Weights of a small GPT-style language model, trained from scratch on English Wikipedia: RMSNorm before each block, 1290M tokens.
MLP neurons of a small language model. Each row is named by its layer, matrix (gate and up: input weights; down: output weights) and neuron, and shows model dimensions 16-79. Each number is 128 + 32 x the weight over its row's rms, rounded and kept within 0 to 255. A neuron's up and down rows have the sign that makes its largest values positive.
Before each neuron's rows, "fires after" lists the tokens most often just before its 100 highest values on Wikipedia text that the model never trained on.

fires after: "2", "1", "izard"
L2.gate1111 [158 158 150  95 111 110 133 137 137 119 139 171 141 156 146 133 172 115 103 141  98 172  63  64 153  63 142  93 126 151 126  92  62  87 107 145 170 161 142  87  82 140   1 136 120  97 183 117 119 127 178 155 129  98  76 119 135 156 169 145 129 135 158 137]
L2.up1111 [118 149 104 122 101 108 147 100  91 123 187 206 132 137 147 124 132 128 143  60 158 140  86 128 129 138 140 151  95 121 121 122 146 157 174 107 149  72  39 103 197 137 121 208 113 114 115 115 106  97 100 187 123 103 132  65 133 125 112 153 180 109 105 120]
L2.down1111 [169 123 196 149  74 185 150 105 129 112  98 141 181 153 150 131  96 141 142 112 130 202  71 114 145 116 121  87  85 171 133 159 101  73 123 109 144 120 100 116 126 107  60 126 126 132 150 103 109 126 120 114 102 134  88 132 101 138 127 226 136  99 140 151]

fires after: "3", "1", "2", "0", "4", "\n\n"
L4.gate587 [181 145 170 103 139 118 150 104 131 104  75 140 135  80 101 121 156 125  90 133 113  98  74 166 100  91 105 113 162 136 153 134 129 185 142 118  97 105 135 103 168 113 128 124  69 139 106 120  97 135 164 178  99  92  97 132 140 169 103 121 133 179 131 149]
L4.up587 [180 104  77 115 120  92 113 161 173 154 120 139 103 121 116  94 154 154  81 151 141  96  95 119 153 137 120 159 179  95 164 154 126 204 158 148  94 168 173 132  61 158 142 110 168  33 126 137 118 138 115 183 126 124 117 109 154 153  71 112  80 162  59  90]
L4.down587 [150  60  76 111 150 122 149 193 128  98  97 159 115 135  94  91  82  91 149  76 116 123  96 147  96 156 106  75 140 145  94  65 117 191 173 159  74 137  78 132 123  86 120 148 114  52 117 150 146 133 160 145 144 128  92  91 134 169 116 126 159 126 146 161]

fires after: "0", " | ", "1", "2", "3", "4"
L5.gate1217 [ 88 131 123 143 116 138 123 102 218  70 169 115 121 146  68 160  96 140 162 164 114 118  48 108 146  60 110 136 149 154 136 169 128  98 103 131 120 125  71 149 173 135 151 137 111  96  61 139 173 109 135  93 137 141 168 135  50 155 103  62 103 164 101 114]
L5.up1217 [190 190  74 113 114 139 119 101 143 156 165 151 122 121  93 162 130 159 150  84 192  75 160  92 116  28   3 102 128 154 145 100 179 105  88 116 148 107  88  88 117 131 171 126  55 123 128 159 144 109 163 131 115  87 110 219 107 137 180  64 141 106 113 116]
L5.down1217 [165  98  97 128 166  85  75 110 174  93 169 137 118 141 135 240  90  98 153 109 135 173 108 152 157  87  98 138 133 128 169 162 175 119 159 151 100  86  70 138 128 168 183 122 117 134  92 143 113  97  96 155 133  84 137 129 118 160 118 149 163 102 178  79]

fires after: "1", "2"
L9.gate499 [160 175 162 111 175 129 127  52 102 143 156 108 177 141 166  92 155 161 175 177 131 118 158 119 134 127 127 153 181 119 152 131  65 139  98 173 157 133 161 165 143 125  52 180 144 116 114 115 154 163 129 103 112  90 167 127 160 158 132  91 127  59 221 114]
L9.up499 [117 138  82 126 103 167  68 103 167 100 125 140 148  89  88 172 176 119 129 128 144 125 196 171 100 160 151 117 100 154  92 146 155  93 147 125 150 169 145 124  81  82 134 113  82 115 122 143 122  65 144 160 107 143 147 179 162 145 123 193  91 149 150 162]
L9.down499 [100 125 119 173 144 135 103 126 140 105 181 139 132 167 128 140 172 150 141  75 161 111 174 168 101 169 165 101 196 119  78 104 142 108 123 159 146 106 133  74  84 138 152 142 100 125 202 122 207 114 131 164 133 194 157 143 137 137 113 149  79 103 221 169]

fires after: "–", " ", "-"
L5.gate461 [107 130  90 113  26 103 134 171 181 102 174 122 109 184 141 155 143 113  90 136 105 154 157 148 137 135 181 100 148  78 104 189 142 106 127 109 175  86 112 110 144 148 168 135 114 122  63 148 136  90 156 127 126 115 126 155 150 142 121 120 115 145 144 119]
L5.up461 [116 130  81  77 129  45 106 107 125  71  99 131 139 114 143 141  92 144  72 135 158 186 184 130 126  99 177 186 139 124 109 187 152 102 120  99 147 101  85  75 222 192 175 121 125 139  40 142 115  77 143 202 125 143 128 133  79 108 135  77 111  87 107 172]
L5.down461 [111 133  78  90  95  62 138  79 150 148 113 101 170 124 102 126 116 155  84 151 197 146 165 146 144 114 146 113  85  82  65 140 169  97 160 143 142 151  93 151 125 160  90 159 137  93 126 167  83 109 160 168 143 142 150 115  46 101  87 147  70 146 177 111]

fires after: "\n\n"
L2.gate54 [141 116  99  99 133 132  77 171   0  86 197 111 140 122  61 148 167  95 106 171 186 113  97 138 134 174 190 132 133 116 157 119 120 150 127 135 155 130 178 136 141 114 157 128 129 114  73 127 193 169 107  83 151 136 133 118 142 156 135 134  56 140 120 171]
L2.up54 [123 133  73 103 131 127  81 145   0 146 165 117 140 162  96 132 137 115 120 103 183 169 111 122 133 138 132 132 122 162  72 118  80 152 111 130 182 134 216 147 104 146 120 139 146 116  72 178 163 138 134 104 153 150 123 156 119 117 172  64  94 118 137 137]
L2.down54 [ 96 129  61  76  71 121 126 117  89 107 122 113 138 170 138 182 140 113  92 104 143 156 135 165 119  94  97  92 116 111 125 148 127 129 130 110 129 129 167 111 132  89 175 138 128 158  80 110 180 137 129 152 131  97 138 176 152  44 159  97 109 120 148 126]

fires after: "1", "0", " | ", "2", ", "
L5.gate504 [139  74  99 129 115  67 129 149 131  77 183 126 120  90 105 104 124 115 104 180 134 155 182 124 111 168 111 142 153 128 105 123 227  81 130 139 120 108 115 165 142 151 156 112 125 161 202 131 138 102  63 145 131 165 113 130 159  88 155 147 179 137 130 155]
L5.up504 [133 178 126 143 102 161  46 120 123 136 168 146 165 145 118 135 160 124 159  80 158 178 122 141 143 166  97 132  90 160 162 145 166  93 172 102 166 148  83  95 151 116 160 164 122  84 139 179 113  71 114 168 160 138 148  47  80 169 148 147 122 182 144 121]
L5.down504 [138 180 106 162 101 104  34 143 101 107 131 120 190 138 145  96 141 121 170 133 124 187  86  97  96 130 152 122 105  90 114 141 166 121 143 122 112 159  82 132 200  87 146 122 147  94 119 136 115 152 173 148 147  99 133 119  68 118  98 184  55 117 129 102]

fires after: ".", " H", " X", "\n\n", " th"
L7.gate1264 [120 129  97  91 131 137 132  94  79 115 149 106 155 154 135 179 223 133 110 114 165 137  99 104 141 160  88 143 125 112 122 108  98  62 129 100 155 183 175  98 169  96 120 116 112 164  93 133 133 119 174 111 159 115 147 178 119 178 130 196 127 132 162 115]
L7.up1264 [143 114  68 204 134  95 150 116  68 146 152 117  53  96  81 192 137 120  91 138 153 116 144 158 143 126  64 125 166 107 142  92 148  96 141 166 164 159 154 127  76 127 110 134 151 105 158 122 156 141  65 154 147 115 150 126  96 204 119 182 143  89 136  74]
L7.down1264 [135 156 221  63 145 152 133 120 139  90 117 129 144 178 172 136 145 162  79  98  72 112 164  61 161  92 126 131 197 168 106 136  98  97 118  90  74 111 115 162 144 155 120  91 109 141 102 148  50 147 190  94 107 152 101 117 162 102 103  87 127 118 113 154]

fires after: "1", "2", "6", "5", "0", "3"
L4.gate1290 [110 148 119 105 105  54  64 130 140  99 120 171 129 112  68  84 125 113 158 158 147  93  78 108 112 152  96  98 139 117 187 133  96 101 135 188 111  68 110 118 151 116 144 144 137 142 168 132 106 164 128  36  91  94 160  97 150 194 132 104 153  88  96 101]
L4.up1290 [ 67 125 122 123 149 136 155 134 154 170 153  90 141  91  68 178 114 117  99 148 206 156  86 189  82  73 101 173 121 125 151 170 119 176 126 118 108 112 203 117 134 113 142 144  91  81 141 156 183 144  99 157  92 107 119 134 173 134 151 157 154 136 133  69]
L4.down1290 [118 118 118 187 104 148 114  99 145 166 152 102  99 101 122 165  67 167 165 140 144 119 153 123 127 143  91 127 189 148 151 189  86 118 121 110  98 116 226 192 112 145 121 178 150  93 114 194 139 183 145 115 116 136 168 117 103 115 144 125 130  93 142 101]

fires after: ".", " |", " |  |"
L5.gate337 [161 156 124 142  53 163 135 140 164 105  89  80 102 125 130 129 103 152 135 114 157 118 122 184 104  99  96 153 175 130 160 157 146 107  80 149 135  99 193  84  88  74 145 151 171  52 129 110 147  95 135 170 113 118 160 100 162 162 160 118 106 137 170 202]
L5.up337 [ 91 128 111 135  85 144 153 152 145 132 170  53 183  52 124 104 138 155  94 108 178 114  95 194 122 168 114 103 142 136 151 106  97 174 103 137 108 121 161  94  95  98 174 131 137 119 146 108 144 150 125  97 146  77 127 155 102 165 182 116 110 129 106 173]
L5.down337 [138 127 107 155 179 109 165 146 103 119 137 124 140  97 132 139 120 118 112 124  76 143 113 193 116 131 131  89 114 103 141 124 155 153 145 133 107 163 100 154 101 111 155 129  86 143 141 121 155 115 112 132 168 189 113 119 143 152 131  89 151 145 126 152]

fires after: "2", "1", " |", "\n", "023", "015"
L7.gate483 [133  82 123 173 106 126  75  76 116 126 141 160 168 154 136  88 120  79 128 139 130 132 185 140  83 131 142  73 127 152 155 146 152 152 157 125 154 110 141 133 151 136 142 104 119 103  88 123 111 133 117 193 162 150  75  58  96 109  53 148 164 194 143  80]
L7.up483 [190 168 103  94 110 115 105  55  72 111  81 104 101 139 131 112 154 157 151 130 135 155 130 127 130 102 110 109 112 137 109 106 176 115 152 169 167 165 130 157 166 134 133 124 120 122 128 131 169 191 148 153 133 119  73  91 106 185  88 109 106 129 176 129]
L7.down483 [148 132 112 134 121  97 116 110  31 109 121  94 136 163  89  82 154 124 146 149 135 119 123 122 150 118 109 102 111  88 123 125 168 161 106 160 105 131 137 145 130 124 149 131 196 128  82 133 176 172 176 160 126 129 105 118  88 101  64 119 117 128 133 178]

fires after: ".", "0", "-", "1"
L7.gate227 [111 157 177  76 143  93 152 157  87 169 200 110 131  77 116 149 161  97 126 124  84  95  67 164 152 136 139 100 151 200 128 151 188 150 140 122 120 167  95  39 122 146 116 129  89 113 116 153 130 110 120 136 221 129 201 144 181 136 150  99 125  61 145 104]
L7.up227 [181 142  23 106  95  68 176 128 127 122 172  82  88 102 131 124 133 136 135  70  73 112  63 137 184 118 136 122  79 132 120 118 155 144 102 145 119 149 131  99  97  98 153 166 158 169 151 153 139 156  66 111 158 140 156 157 166 139 158 147 110 116  96 110]
L7.down227 [167 131 125 115 128 135 111 163 102 134 174 166 128  85 115 125 131 115 176 100 169  75  80 139 126 146 140 137 182 198  94 170 173 129 112  63 212 167 119  83  79  93 100 102 115 151  88 155  98 144 171 121 196 158 179 110 148 115 200 109  97  40 154 114]

fires after: "0", "1", "3"
L4.gate215 [151 161 141 116 104 152 153  59 138 159  64 124 194 149 100 128 109 140 162 152 150 141  68 141 150  78 145  81 135 113 142 181 115 102 116 144 157 152 125  80 133 141 125 139 117 170 117 134 149 110  92 123 132 130 112 140 154 100 149  95 168 102 112 155]
L4.up215 [110 169  97 158 134 113 126 106 153 130  97 111 202 129  85 203  86 125 161 162 120 164 119 138 137  93 124 167 128 148 129 129 151 150  88 142  94  54 113  96 170 171 121 153 100 172 158 138  86 139 105 148 185 162  52 177 146 106 144  80 120 129  80 132]
L4.down215 [143 188 122 105  83 108 161  79 134 134 124  73 201 172  66 151 112 126 149 135  96 161 103 149 109  51  82 134 178  89 159 149  91 136 153 122 126  69  64  92 152 154 102 124  83 105 139 150 100 139 148 176 144 105  47 128 101 131  89 129 156 124 123 154]

fires after: " |", " |  |", " % |"
L4.gate137 [125 108  74 132 191 111 105 132 125  84 130 115 143  96 101 149 115 124  84  92  77 134 153 186 110 133 172 128  70  89 155  61 127  72 103 111 105 153 109 163 114  76 151 110 131 118 107 113  95 149 134 139 150  98 100  73 151 140 142 183 141 171  99 125]
L4.up137 [150 141  89 126  87  99  92 109 168 149 131 130 161 137 163 137 132 148  98 145 114 151 141 141 160 122 136 119  43 160 112 106 117 166 136 125  87 111 132 128 175 103 136  81 163  82 127  80  85 104 120 153 109  99 170 177 114 126 156 108 152 132 148 165]
L4.down137 [112 116 135 108  87  71 102  84 123  98 131 117 204 115  87 131 112 200  98 143 165 130 133 154 157 181 105  75 132 114  79 119 156 107  84 121  80 177  95 182 157 116 177  98 188 128 193 132  84  72 177 112  80  30 145 203  74  87 154 108 125 136 141 162]

fires after: "978", " ISBN ", " |", "-", "0"
L9.gate174 [153 131 102 128  99  84 116 112  84 168 154 143 131 135 124  69 194 134 158 152 172 132 110 176 129 158 168 108  88 167 158  75 136 168 123  55 123 156 132 118  75 128 128 109 174 143  97 146 112 125 104 125 193 124 126 127 119 134 124 187 150 153 168 152]
L9.up174 [182 159 164  71 106 123  92 153  93 184 157  81 157 140 126 171 153  75 133 145 148 160 118 154 156  86 192 163 153 155 103  84 138 149  91 154 142  97 148 153 160 128 171 128 120 162 136 134  99 192 155  74 166  96 162 126 143 146 152 134 151 170 161 123]
L9.down174 [179 138 115 126 108 113 126  79 102 143  67 137 129 124 147 109  87 115 172 150 164 125 109 108 137 129 176  93 101 130 129 127 166  83  68  82 148 143 102  61  96 147  87 121 154 144 143  95  70 191 120 112 117  85 142  63 184 113 156 176 167 156 134 164]

fires after: " |", ".", " |  |"
L5.gate741 [138 125 140  97  83 168 163 154 174  84 118 110 133  86 160 166 151 165 107  99 189 152 137 175 117 132 102 114 115 104 151 122 100 132  79 137 118 109 194 129  99 126 123 168 141 124 139  95 159 139 112 139 133 127 156 141 126 175 146 127 100 151 113  90]
L5.up741 [ 94 155 113 130  93 120 177 134 141 125 146 103 220  64 170 131 163 168 123 137 178 116 147 137 169 115  80 140 109 142  96  99 127 108  91 147 158 118 133 124  71 155 148 146 111  98 136 137 125 142 111  96 151 145 123 103 155 168 200 202  87 135 117 153]
L5.down741 [110 150 151 161 194 118 161 135 133 112 173 111 147  88 134 164 129 121 115 103  94  93 115 178 122 104 166 106 130 132 126  79 146 127 131 146 119 141  95 109 101 119 135 160  75 120 123 151 155 103 136 104 131 161 144 126 134 119 111  99 112 122 135 133]

fires after: "==", " ==", "==History==", "s=="
L7.gate171 [155 113 145 130 140 106 150 155 171 137 105 115  98 140 148 116 160  81  81 150 161 133 140 149 122 119 117 153 165 112 112  69 139 148 187 115 134 142 129 126 187 161  75  92 132 119  80 108 111 129  99 117 183 146 150 153 146 130 152 128 117 194 186  58]
L7.up171 [144 134  82 145 123 110 147 204 144 115 156  76 105  75 130 115 137 112  56 175 131 123 149 139 151 130 162  92 151 153  82 161 183 183 121  94 118 124 151 116 128 159 161 157 168 193  77  84 114  96 143 108 140 150  82 110 128 149 134 148 157 191 148 123]
L7.down171 [148 106 168 108 118 102 151 134 131 137 137  56  47  37 141 104 106  67  88 129 128 117 135 157 174 139  98  76 171 155 103 163 137  83 152 177 141 127 177  74 139 100 133 127 133  98  73 112 126 138 126 109 162 129 153 111 124 130 162 130 154 177 100 116]

fires after: "1", "2", "0", ".", " |", "| A"
L4.gate897 [145  82 119 130 122 144  54 136 129 147 112 109 108 151 108 122  95 154 144 105 143 133 135  80 145 185  96 132 103 121  95 170 158 143 139 158 113 116  83 151 106 100 139  67  95 124 185 113 104  90 140  61 121 139  88 110 156 185 117 141 155 107 127  76]
L4.up897 [172 147 110 126  90 153  68 149 122 124 163  92 106 123 146 150 188 115 111 128 149 102 103 121 151  85  83 141 100 140 103 181 115 142 157 169 109 159 105 106  95 123 110 111 151 134 115 102  91  76  92 127 126 118 138  97 134 126 156 113 108  95 130 133]
L4.down897 [167 119 115  95 102 127 109 123 161  84 153 122 104 111 151 127 135 134 151 173 129  53 177 173 167 122  94 105 137  89  98 120 133  90 147 166 123 116  51 147  98 139 142  60 125  83 150 113  71 125 177 158 175  94 126 100 156 115 147 168  80 172 168  91]

fires after: "\n\n", "\n"
L2.gate1145 [ 73 121 132 157  96  86  95 105  75 108 135 104 140 137  78 167 181 125  66  80 143 108 104 137 139  98 116 109 176 133  47 149 170 161 123  95 181 133 255 150 122 111  98 137 113 124 171 105 130 156 102 127 104 115 173 146  81 122 187 114 167 129 140  98]
L2.up1145 [ 77 136  96 139 147 133 108 134 116  86 103 125 128 118  98 142 143 153  97  90 151 124  92 152 123 106 128  97  97  78  92 130 146 148 114 132 125 134 140 163 129 138 102 111 141 101 145  85 171 189  99 163  66  84 180 104  92 127 185  88 148 136 108 127]
L2.down1145 [156 198 126  68  96 163 109 126 137 101  44 124 155 126 180 141 129 164  84 158 137 118 116 115 145 185  89  78 124 193 173  89 113 133 178  99 139 147 172 114  97 105 132 134 131 108  53  58 155  83 144  93  96 128 115 137 165  89 106 134 121 106 115 125]

fires after: ".", " |  |", ")."
L5.gate552 [ 99 157 101  65 132 106 148 165 117 138 160 105 156 125 178  89 109 119  88 144 132 160  87 168 102 179 161 122 188 174 164 154 113 123  99 147 100 107 163 117 110 132 109 143 168 143 133  91 137  75 108 103 138  93 155 137  99 166 150 125 106 105 103 146]
L5.up552 [177 148 164  80  75 127 143 126 154  64 107 111 191  86  98 143 138 157  91 108 159 114  77 129  57 116 110 174 102 222 121 177 138  93 110 146 121  64 182 123 101 129 124 158 204 108 163  76  93 137  96  84 138 129 144 170 138 191 154 128 109 112 116 123]
L5.down552 [131 105 131 162 207  78 162 154  91 115 151 150 107 129 135 155 124  83 131  85  85 135 117 170 133 109 174 108 108  86 132 132 112 194 134 132  96 143  98 135  96 193 126 130  58 125 136 130 164 124 103 134 124 172 115 141 129 126  95  79 157 139 106 118]

fires after: ".", " |", ").", " |  |"
L5.gate1337 [132 152 107 116  93 153 146 130 145 129 162 135 167 127 120 107 123 146  60 127 165 134 155 165 178 146 175 145 153 142 136 144  78 149  88 171 166 105 189 128 111 156 173 148 126 140 173 113 160 145  68 154 128 125 165 131 120 216 140 127 100 120 105 174]
L5.up1337 [115 153 163 138  57 200 118 180 100 105 192 140 145  77 149 163 133 156 104 160 177 156 163 140 140  91 112 110 113 137 119 118 136 105 114 130 154 128 188 114 109  99 147 154 151  68 150  90 164 147 112 114 130 160 115 142 103 209 136 119 105 150  88 108]
L5.down1337 [101 150 108 150 166 111 157 162 119 118 143 132 167  92 127 160 122  96  90 100 106 111 108 201 129 108 184  88 149  94 129 113 135 137 124 140 129 144 157 135 113  93 183 138 109 122 160 126 172 109 112 129 124 148 102 109 149 146 121 106 125 173 141 123]

fires after: "1"
L4.gate1322 [163 136 141 134 141 151 143 137 105 153  89 112 105 103 161 141 148 126 145 158 175 152 115 178 120  93 131 180 207 117 130 129 113 108 136 126  81 111 139  99 138 152 160  95 150  99 104 115 132 109 228 130 169 141 164  85 133 182 121 120  78 110  99 147]
L4.up1322 [ 70 144 130 174 139 159 102 170 126 123 109 145 145 142 131 176 143 135 154 108  83 156  97 105 134 126 192 154 166 115 110 136  94  88 111  75 137 116 135 104  64 110 116 126 128  96 154 147 138  63 154 162 154 155 130 115 121 193 105 136 146 165 126 118]
L4.down1322 [118  87 126 141 149  94 129 152 120 151 113 125 127  96 136 117 135 171  91 129  99 160 132 166  57 154 134 145 135 144 102 134 157  98  62 135 168 123 126 142  77 160 133 111 137 126 124 195 135 150 105 105  68 110 124 155 190 158 145 132  94 163 143 100]

fires after: "1", "2", "–", " to "
L7.gate1175 [111 108 164 107  98 144 125 164  92 106 132 126 120 137 117 118 154 161  92 121  95 123 129 143 140 143 117  93 227 129 159  56  88 115  98 123  64 116 168 130 103 115 119 150  72  92 162  89 110 134 142 153 116 185 198 110  98 154 137 167  99 172 163 129]
L7.up1175 [124 114 139 143 139 116 172  61 136 147 191 141 114 169  70 153 109  83 143 129 161  94 124 178  86 124 109  96 153 127  98 142 186 118 115 132 132  72 106 120 137 192 141 137 179 100 138 107 171 118 150  72 121 158  97 140 135 144  76  96  93  99 149 143]
L7.down1175 [147 117 121 157 133 114 145 123 118 119 137 149 113 219 108 102 116 139 109 126 134 111 136 144  92 133 139  84 154 119 117 170 165 164  56 124 152  77  65 141 142 145 146 127 143  75 156  78 129  82 129 117  69 117 110  80 145  88  98 139 132 132 206 114]

fires after: "\n\n", "\n", "1", "2", "4", "5"
L4.gate711 [189 170 117 115 147 107 119 128 100 187 100 108 168  97 130 123 130 140 148 141 130 101 128 157  88  80 140 167 138 124 121 141 104 130 123 123  77 113 141 157 166  81  86 154 137  65 120 109 137 140  83 123 156 131 153 148 187 165 171 121  95 119 140 115]
L4.up711 [ 81 119 117 141 147  92 114 143 137 135 154  77 109 123 122  43 119  69 109  96 152 108 105 119  80  82 123 125  82 179 115 109 140  77  71 120 136 163 110 154 110 141 112 122 145 142 204 113 100 140 133 180  92 195  59  93 170 145 147 190  79  91 153 134]
L4.down711 [ 57  95 133 114 163 121 127  76  85 186  65 126 128 138 128  98 125  96 139 128 145  94 136 178 101  82 101 140 120 164 148 108 122  76 130 132 166 116 106 112 101 162 143 143 104 132 148 128  87  73 167 127 116 143 119 131 166 109 122 124 159  89 119 101]

fires after: "2", "4", "3", "6", "5", "22"
L5.gate807 [125 122 148  74 105 116 167 123 145 137  79  95 152 115  78 139  86 125 100 179  97 152 133 109 159 176 161 152 162  93 124 184 105 135  82  82 110 103 171 183 119 207 169 101  72 138 118 125 145 117 156  77  97 189 140 166 144 156  99 120 141 145 126 108]
L5.up807 [ 85  62 152 160 102 110 146 157 126  98 112 103 105 122 137  77 166  85  44 112 121 191 142  45 125 162 116 114 182  58 106 181  76 172 112  64  79 107 159 110 167 170 115 184 108 120 127 161 170 140 106 146  70 138  73  95 177 158 106 148 170 101 181 124]
L5.down807 [ 88  36 181 174 143 143 108 151 167  80  96 123  94 141 138  66 122  63 115 100 112 223 160  87 116 154 114 154 158 113 121 162  87 110  87  61 137  75 146 135  97 128 153 166 121  85 133 109 168 118 130 101  82 140 113  71 141 131  66 136 206 101 175 143]

fires after: "978", "\n", "0", "|---|", "1"
L4.gate906 [206 195 115 173 133 136  79  60 106 178 137 198 164 113 148 119 164 112 144 167 152 130  93 191 117 104  87  74  85 120 163  90 139  86 154  41 145 160 116  81 167 111 205 162 113 145 104 130 134 130 139 122 103 145 143  71 112 149 168 115  65 109 113 131]
L4.up906 [140 164 170 147 112  88 157 162 112 143 135 118 100 151  74  93 137 100  57 130 115 218 127 112 106 114 172 109  85  74 140 104 127 151 159 149 100 130  57 110  38  60  95 147 135 135 146 109  71  74  65  91 149  85 110  58  96 147 154 140 144 105 152  92]
L4.down906 [198 177 124 113 135 156 100 135  81 144  96 146 159 194 125 147 143 150 120 156  65 160 122 167 114 135 186  47 127 123 195 110 135 162 110 136 154 151  88  97 142 167 130 116 135  95 188 135 177 131  80 122 153  90  77  66  56 118  85 153 153 158 204 107]

fires after: "==", ".", " ==", "===", " ===", "==History=="
L7.gate699 [148 121 143 128 154 128 141 133 113  86 147 102 114 131 136 121 148  77  95 196 154  77 129 132 140 105 101 131 139  85 108 117 121 160 130 123 103 132 136 126 123 138 122 106 134  99 101  92 100 142 180 145 119  92  59 155 162  93 173 107 125 190  99 165]
L7.up699 [121 179 160  87 152 128 126 160 147 150 153 133  69 112 136 103 112 162 108 174 191 103 141 181 122  88 107 125 173  76  94 131  93 145 135  57 133 161 134 153 136 127  72 170 161 111  85 118 144  83 111  92 167  94 122 101 152 110 164 127 111 193 140 119]
L7.down699 [114 100 147 138 145 104  96 128 131 118 158 128 111  70 125 100 146 143 158 200 143 106 145 154 105 121 149 125 131 144  81  92  85 126 122  89 112  99 117 101  97 128 156 133 145 156 143 108 139 131 104  91 140 101 122 152 159 132 132 115  74 170  98 153]

fires after: " |", " |  |", " | — |", "|---|---|---|---|---|---|---|---|", "|---|---|---|---|---|---|---|", "|---|---|---|---|---|---|"
L4.gate515 [147  31 117 144 164 144 177 128 143  89 149 102 144 127 116  96  76 114  87 115 104 142 136  94 153 100  60 109 152  87 202  97 135 165 163 112 129 195 107 152 122 127  88 105 161 133 166 165 154  97 158 168  90  80  73 158 140 118 168 158  93 159  72 109]
L4.up515 [123 186 110  85 123 101 176  70  99 149 140 138 171 105 142 140 124 119 106 136 115 115 121 197 144  92 139  87  92 185 147 164 176 153 115 142 146 111 165  85 130 156 112 162 129 173 134 108  91  94 122 137 163 113 138  37 148 100 124 116  56 121 145  90]
L4.down515 [126  79 179 127 119 113 119  81 105 161 128 114 150 180 102 118 116 123  90 126 110 157  81 139 120 100  82  68 129 136 178 140 129 129  82 119  74 173 134 118 131 151  86 119 133 134 130 148 133  86 131 101 112  49 121 117 118  52  98  95  95 118  98 144]

fires after: "\n\n", "\n"
L2.gate145 [184 193 194 127  72 139 109 120  79 123  58 122 111 146  90  95 144 147  93 123 165 133  83 130 161 103  87 111 161 176 108 187 190 167 151 126 140 115 129 145 133 127  63 194 189  90  81 156 161 112  94 127 118 143 118 173 119 126 179 155 104 170  85 107]
L2.up145 [184 191 181 119  52 124 105 135  77 105  39 123 111 146  92  87 137 128  95 102 170 132  78 117 160 116  80 112 161 156 120 190 171 164 141 141 130 120 139 132 156 132  88 196 173  58 113 159 133 130 110 133 110 140 119 186 114 118 170 164 113 146  97 109]
L2.down145 [134 115 114 133 123 185 130 115 143  97  85 152 120 155 154 172 126 118 108 130 141 110  96  95 128 188 105 142  94 162 104 153 190 147 185 125  65 176 140 124 173 106 143 173 129  97  67  78 171 140  95 124 102 119 166 151  56 104 123 114 145  98 100  67]

fires after: "==", " ==", "===", " ==="
L5.gate1108 [114 117  94 115  81 101  73 111 136 181 137 106 103  74 142 151 134 113 120 133 107  99 119 162 137 177 149 110 119 127 134  87 126 213 112 139 202 179 166 142 119 124 160 102 105 158 102  58 134 135 124  85 156  60 120 115 149 135 142 130 103 208 143 160]
L5.up1108 [151 187  86 141 132 149 133 164 154 114 120 145 148  92 166 164 137 122 152 152 120 160 154 167 170 111 164  97 150 104 121 126 144 175 105 149  95 146 165 153  76 136 112 105 143 180 107 122 126 128 118 158 179  84 129 153 141 158 170 143 170 178 144 129]
L5.down1108 [149 112 118 157 158 101  98 106 164  76 121 137  98  55 167 176  77 119 123 161 167 103 161 179 122 163 161  83 108 132 134  96 128 171 100  62 157 110 190 155 123 103 142  98 192  91 146  88 169 122 127  81 131  67 105 108 158  96 189 130 174 161 175 152]

fires after: "==", "==History==", " ==", "===", "ations=="
L7.gate938 [122 132 161 124 173 142 141  85 133 130 138 133 140  95 102  42 182 152  98 169 173 116 109 152 106 136  76 147 150 171 144 145  93 152 121 102 144  48 104 106  96 164 106  87 161 173 165 124 128 124 130 173 148 114 120 172 202 209 134  93  88 200 150 161]
L7.up938 [134  76  67 133 113 113 117 129 147 122 181 123 119 102 129 126 156 191 126 115 140 132  99 163 112  94  86 146  87 123  62 122 150 149 162 120  94  76 119 181  82 141  97 126 104 171  96 116 120 125 163 129 148  64 123 122 111 160  38 157 102  88 176 163]
L7.down938 [157  59 179 125 102 146 137 140 202 107 115 106 139  75 117  85 137 153 114  93 182 134 129 122  84 102 137 156 118 166  89 130 125 116 173 191 151 104 109 193  67 137 162 195 113 163  51  68 104 149 172  84 145 121 111 109 130 187 114 142  96 105 133 129]

fires after: "1", "2", ","
L4.gate716 [ 93  63 126 150 168 122  85 122 124 119 137  83 107 146 149 128 101 108 131 122 145 172 154 153 198  67 159 166 159 106  88 149 147 162 174 145 106 147  95 106  75 129  96  81 169 125 192 119 110  93 135 120 154 123 181  79 138 116 107 137 196 176 138  99]
L4.up716 [140 131  97 181 139 144  68 117 151 109 148  58 183 111 153 198 114 107 152 159 107 145 144 139 147 114  84 168 238 162 130 139 104 115 119  91  80 159 175  76 118 163 138 121 143  51 171 109 128  93  65  95 126 137 155  88 143 159 116 164  99 117  99  43]
L4.down716 [143 153 177 154 110 147 125 149 155 111 129 103 122 169 138 136 155 179 182  98 135  69 171 173 195 162 162 119 155 137 115  80 133  80 153 159 131 155 154 110  70 154 126 127 111 188 160 115  98 132 151  56 130 138 143 158 127 151 124 164  64 160 125 167]